Weights of a small transformer language model.
Architecture: untied embeddings, capped logits.
Training: a variant of Adam for these matrices, 701M tokens, 10215 steps.
MLP neurons of a small language model. Each row is named by its layer, matrix (down: output weights) and neuron, and shows model dimensions 0-255. Each number is 128 + 24 x the weight over its row's rms, rounded and kept within 0 to 255. Numbers have three digits each. A neuron's up and down rows have the sign that makes its largest values positive.
After each neuron's rows, "fires before" lists the tokens most often just after its 100 highest values on Wikipedia text that the model never trained on.

L9.down44:132114080130188082163156176140108148147109132128102135162087108109159104110115158127125124149146132163088115144099125146117162123129128159156136140135173132110111154116111130135159147150122125146150155172104122104146094129113189135145121138118123126133141153100170129160111166144159093121135148121172153136111091142120099121142156141107145141082101122143172122086117150120127160224170149146136131107162122150103151152114173095146138125094149118109104136122149165117097116151135154140106115106099161075078135105122116110108136107121134157130129145089139104139138146178161139124185151106118107111157140116118157136158153132119150114148112173108122127141106122135162143111148124083097147101150115152114077096090124121157128131115144150128132087098110127141128119136136131
fires before: ":", "–", " that"

L7.down313:118134093142148111126121142104124112150112140123104118152154138170120116106132124131109124078130146126142105163150136137125126108131112152180159141098149128125097154125109158179143150146154137131123085124116126112130137106115130109068123152168119152141160105176122185132152136125113161146148093123137117102136149135139091135135069081115154117124154145137099194131124159137115136087108131121169176095111108188130097108147117133145143143116142094142103120097168139083163117163119129109114115134126163150155157133116167117108132149105137104122128143102090108141130123154098096122115158118110137100154126115101148178101120103142105120177190136176167082125153121103091149150152147137120109184120159136106117121133136118172134125117076138145112131143141150083144162118159094
fires before: "\n", " of", ".", " and", ".\n\n", ","

L9.down380:111146168142158134159175099152135108135137142140133122155155114120125143125152139119128129154104133114136142145137129134128085102074126102101139105117103121145128113099146109122141127169145149156169136124131127168155096159114124121123108179119114104170169139111111077116115107121155124121099137108110095129124142116118137114088122141092129129144136155146151137141150130108207137169128141137116156152114134091137138178132151106124118117152172156114108155129150143117097200084161122130169128101126087093068129152153090124132111143169098129110141163124139138139100103123119100116175140144133100152109143154135133137184122123153175144121102143112123161135111098119163127127111134107102120207127121129152134129121127124110127134087135117168161188144146160163123161067116159
fires before: ";", ":", " ("

L2.down196:095108108107129149110105134148131150135103098105109136130108117124122128120154087123106106111141133089096091138152141131116179136130124096097126146122157126086161138061131133174142135119104135168119086123127118122129144078111134175107135135119107156121140114119144101120105119112119129151133112157103141128128121176067144142145145094115120079116141132137110126157162140103099138142116096113148099105130129115140095147110128072120162109107156173123105101158119116148185130109149138168146153150118170118103125143153122163129117142122128112106116124157112144092140108121098148170127105127136138161112114091122169135070128121086112144155099175127083194108107095131101130123169120094120097054137129120120108132161098105167074115130130130107116091129128114135097085092116152
fires before: " "

L7.down198:097127155106080136116089132065166142148134150119175185158112128147163105083118145127119099158113172072124108105103093129155156139089139116131132096102094124129120103115113107121117104117144137124124098109157145121102069113151130141124113125112125135119130139135109132116130179099121115118085101129146116130105141148109166081144124134129090137138101143137141127141144089158133142149107104141137116110138111135126183111121121100137133142120169129136127149126130152122107120137122155123080162113183189140140131090122136119109109107132115139123080116170129077097072128108137120163191097152146118137149119130119145154112126101122144124157152157142108147127135155112099154169138161137132117191157138130101099145116109123098122164125161142165130073169151109138127165124087094
fires before: " |", ".", " |\n", " third", " mi"

L9.down285:104144125133100113127136134095118120136104137113120131133099104112140141136129143115123125136149101125129112136147123122112137164107139124144145117151108165139149128149128147131120133094123132133153141127130122131112039112161091154129107127143134132150138125136142130093089146127123148166115110131155135101121164101126135139115112109139124130126146098114134150103124111135143177231151108164111118111146134136141123112109097096154119148131143144138097141120136123130111126116124127159115139143150137128000109165100115183134107123112104111126112148143156132117133117106145111125119098124126112154120118161134128143158119126120110119134136148110000118169118116117153145110122133140134077138172130124137096135153101096134122084136133090109169186126131159126121090141119136
fires before: " ", " the"

L9.down480:109159124113149150093166139105132133089138107156110115115136084144129132116129101095112131146129081126130093150121103118135124082158141100142122121113127114123092120145111170114114119137115116170177098104157126110151167133154165124166100083096091118142151140103139134103120088115135116157131168110115146111144114119136127131142104140078118142138157124179145097097128140124178125167092141124119129121134115103130115158131095167175109168113086141109123136138109152134125135149131119101102125114157083113099134167137123153127088097128143191142132100132102125133163143141114110106119141135117145157136164120141138130156137123152136116115099195130155146143129161141155137116156129127114130187119121081121092119114109122105132155106137141123162197109130083225133135127180105
fires before: " ", " (", " |"

L7.down261:110178153131115147150091153141095140139092103102130167183144118138096092126134153127095073108124131095129117114137124094146140125094117104166119131128094123140128117132155162134114115165134066141139175098085134142133146125134127168159140120136070143141152121115145090128141112132145107122125110149124126144112101108123090142108163066133143102144133099141147138161114145116122137146166143135122108126225147147190126111122138115122095142058098099119120125117140154129119136138123163157072144121129160139183160121097162102141172150100132127120130157103141120141099096121093100157128147159110151103184123113120138164104109087101160111141127142108133120154158138135130130106094135176115126091103127114141126145120106100127116140112166137096137107149141105138108136131114146
fires before: ".", " |\n", "\n", "|", "′"

L9.down411:137118169104107115104100139133134159162130108139145142123122097116131143114134141146139148148121185109161162141104126109124129096144182141154101150118164140092135122147134122135147109155112122142129117148131076111137103119150144118120141165129102157117119096137101163159160137170130153120136103121104151135091127104139119079078128103142126166158105105107132112102121156094082171090129153097152111130147132097215158138140131166153103157132121092118129144115134131122118169093178133125139159110147160140061100152098136119151138134129134148124150161166147113152095128150111159135156121151165117131161149123144132137131125140151104117096101151110123101091108148112082145151182133084165119140119130096106092099117146115154134133155139153100107113151091109111134100102079180
fires before: "8", "9", " Got", "ell", "10", "ock"

L9.down482:145172111094156101139116111122097119096152121115129119182099122119102140121160176084122087123083119112120111123126138144105136150140117144132127105155142101126132146161111105095134099132167140115138123108146138082143065129144137063151122094112136097154135136124124124109129146123152092129165087142087108114137149121109119104167151136136134146126088112108113139128119142133109119131127123158132075166118136130137136171117111118154099122093115114147174120139119123138108105119134135109147079116157167129013145118103136139130115120096098141136141108155170165133138113130103120147144122094102084118175106143119153130134124173176136078163103150099130103160121165127115100106120167156139139158129151154124140135110147118147149147103134146107177135072086134120135118149147117
fires before: "–", ":"

L4.down139:136130127146162138114109113116111145170111156110107145116120106154138126135195085135120135142137125139133130103149119123162142129093115165115158113141124130137111118122183134125112079132110172141135095094152150116148120154103118172115109103151157150104171112120172099157128113086108182138115140138116129158152102137125122114134145126153108115093141152106138165124139111150142122111136136113120078094119116108165143132126108115122114130125154181144135130138177109136138130096135151133125097183106151179057148118132158140118109118165121143129090172127170152116127143140149123121131122147149113136104065121105110098097095096120114099119110149085068102166108087127143119137105132103139093089157123168141094170116098106107135104171134096129123182119143142132072114166123128
fires before: " ", " the", " a"

L9.down453:133140107121122145093103120135119114098118073121131127150124138137122144097122137173142132139123127119105139135129174119159153165123095125158076119119128115131154145119090102084123126153146140105101115143158094110119104137141155148101126150137097135148167120138148125144115139084121134127125113115069103151161153115145158122144112127099102137131113135118126151145138126141108103194115146089109133139123120052136091142100100129154127166107104085137136175167142098133097148171120148155119136150106104117075121132143089128123104109126131150110083096150114114125118115141110146148105144134136153085190142108122116148157128125098170167118112144140072079111099079086167086130133165122115105170099136154135134167121103146083135118152125143131167160103101115134128112094082162
fires before: "00", "30", "25", "45", "24", " January"

L8.down283:128136114126100173143131138107122095145122137100123142149165121134154101167109137122159133153136120131145117128143149112117147146130139153101115140125121137139103128118138129101110100134123149153128109134121151132127170137106101133130125135136124118111160089140107132135133129119113165120144135144123156115126112119060098154150123148130153113155125152114129092155129119159175137255111117127092108143120124095118101116122102109134061149100128161150103120121147144142105136145116119128126127108133108133028139123135128121123159125094160133151092112143153122108114147111126128109130152124103126118132112141159128109133141133124157146115153158138000120122116125131106131113148139151113134073118141159125120136155139135142113109133127095127135162141129146147111143142127168
fires before: " ", " check", ";", " —", " —;", " —\n"

L2.down165:165142126139103136111128089149094109148091148112139130127193111151159125122109093103125139126116143096127135147165133142128120128089115082146126102117124083073171144074110099151102136109167133113148117119120121061132119095116127117162162133132113118179106135117119115114100130109089131119118160140092123145127090116140128114139138146120153123120133166090110116100124090113088150147113108153130153083112130141122143185120107111136152110143180137158133111141127145160134163094110171150119103126167138160072155148151167148142140167116125152114135100159116136126074121110099129174121123112115117176128118096124120117117139138115122079086124131175093164114112140129112106134143133146138137141110155115142181139119168153169126133093128168107125065117138113096099095123107132
fires before: " ", " .", "'s", " |", "agers"

L8.down573:106110134116113138096194077137160150153160123075136123107118121112093096157142105131124093129120152098129110168113140127167137127112124138077117204160157153108108105096126126112120100141077133150140091103127120144120090103141140185075153117113131094081112138113135128133121100146129132181133117137137161149127145154160124146146161131136125114133121118147069102134126169151091122170144118155112146140114119126162138133112167110126162109152114154137149126116166142149120095163113085154116138131134160114041089146110109076100143120146106135127161142153142126150155139152081124116111117132146102112144098111125140161138126100123119131134128148105101137133129132100091141166113144115135109111164133103136141112159103126106155096116173136137147078171140139122139121110111091
fires before: " ", " May", " December", " the", " March"

L9.down287:138108118165119106135150112156130135140113151115112084120114155145145212134140146113113128174137159161150156134113132139083097083174112152122142114121141120156117157138096145135137152098119137127161129115146177113130126153151143132143175118110069145096097124156113146134135136157162173118142138164072124124118111155133144148128118160143126121121191124137118138114136173150154137154122126125111155148114120146116121180087092158184131119103128119120130102118132113065120116159124093130161093147148128114124125136136137128148128138167150109165171131130097122144180126166129141135114137135143089114120139105110109167121123141135117129122157140143106141104099120125171103160105149136144120208122112145123123141108115098107110138135178147106140187092103118181159092168127140
fires before: " (", " is", ",", "),", " was", "\","

L7.down357:133131159142070120145102128157121140122180119161127143117051071128123119149127145131125120111147130096133149099120093160136115122108165123120115103127119126117137095134132124100128134148119122136135144142130123130115156103121156131126146131133141139135125133117083158104118155114131121120117119140153136158089139113151127152108108151130129175143166086114119139109121151145133125207126096164093130108111110141129129141117112121145098121145130133139111145142133151124115120107105102130120109159115158096076106148113115117118114117194118119155104161121112110090136121086147143155115137136150117145159058184149089096145093101097161115107102147145077117181100122102104151135153108161117138047164159091138133157077097125129158118074158095109125085099108151132100163122121129
fires before: " ", " |"

L8.down540:145155161150127121146141140133120135129135119148137135113141151110125142074117109144152117195144165128148098146148094115157116104150146128170150172112110168129085148141153147163134133120136141097140086143100088167147135148119137137118132150121130112136156140144145130126105162115109168097140193133141145105133102080159119131105152115121147155109140137125119129090123145173150140123179129084166143143113164148206141107149081133143152132124134122088127115095133099085120152151132102115128121085129176110046093153140145087110124136159127108145140135128161126102140151158126135129120118130153111132151113151140118134127085135134137149175110146117108160135118097158147107107181152099142108158058142152131126087149135120130164129158114122157143149083131148112134155110142157
fires before: "9", "8", "26", "-out", "39", " set"

L8.down68:143136124121171159111127095183074126122137157163099125115141065134171122106132139145077122121136117094102103107132160140140119120143137149164140134116134155140113164143139137106106093108184127161111098120104148117138125119146141127164152179133123123099161132132140141122152121150122182128127154133075138137156108154132143125110158139053119133127153148116119094116138138144108105141150150117185131156120150153154121137128140155163112104087143169061115115135124169125116153175127144133120160103150173085105115130094131131186106128106120119161145124124153108138118126149085129124130107188116142093142125059075140147115091105108134160097123135144156123142127128153124133129123139136166092142114114112151134095099126116104125159129122133139116101117187107136139148141144161
fires before: "10", "ell", "08", "9", "8"

L2.down616:100140128144102159137109158143106137154158131128113141095112101142123179111139104108155109174128153127132123082128122129122171159141104092105152117128140099157133138122114085131122149101122127139116098173142106123139110129114136119159115097136089130141105104120145128107124082104118125126153124145113134141122082137114084145116177111100120103161137122098098150108130145136127126111141114126139118109115163103105119129102155127091155165108132135095148119113143133142151131129162137105106092157160083147031158121121141154130110121108140097134149058145126101084167128129132124139148125155139127121106131140100121130139095111133120159127152122117093189115084059118151138162167129134117112147088154097120131138130096095160134107126113123120133028115139172125148098108107177
fires before: " ", "flower"

L8.down3:112158121114115158105095138144129136094125120109118107121121116130130100146158087138110135130168112112099110134140121107111143176130154132188085164143155104141119133117116153157128147125138095127101083146077173112127146122153175137139143073102096144130101131167133110122154124113159140110170126144148075138131119156110132137157148180114138143144109152109133097106135133137123131113157145139150123139119139140122126112107143090145154148110114146121054108174147124197164109114133159094125126166137116158067156174130129156113154101153184165133089100121104106110139107162103145105144131160133138168116148145089132142081107110127144139138130137093112121139127131135139085112131112124136093144108158082121136115154098138126145138168139149138164132085117136134180069113147146
fires before: " ", "00", "03", "11"

L8.down556:100110192131115178137141147113150122132129161134104097115135130080155133127100112127085121110137114135139137123127125162136141140105152142139107176130102157107105143096108143126162149150097171090138112144147129127131099149129129131134128135136143102154129138148101154133116125165099134131122128137143153122145120141133132150131138093109134147130149120067132068119107140175179115226115129173159143117087135136139109088141093115159134089143132094132113167122155110111080089161096143112135131149149150150078089140127122141125149130142121103101095149139136144102095120122123154120099128153138115132124143139148108081100142137129147124148138118148079124120118136117126107091119138150129109050168116148112146144109145122093156081154122111065105104090111093127186127160139121
fires before: " ", "bi"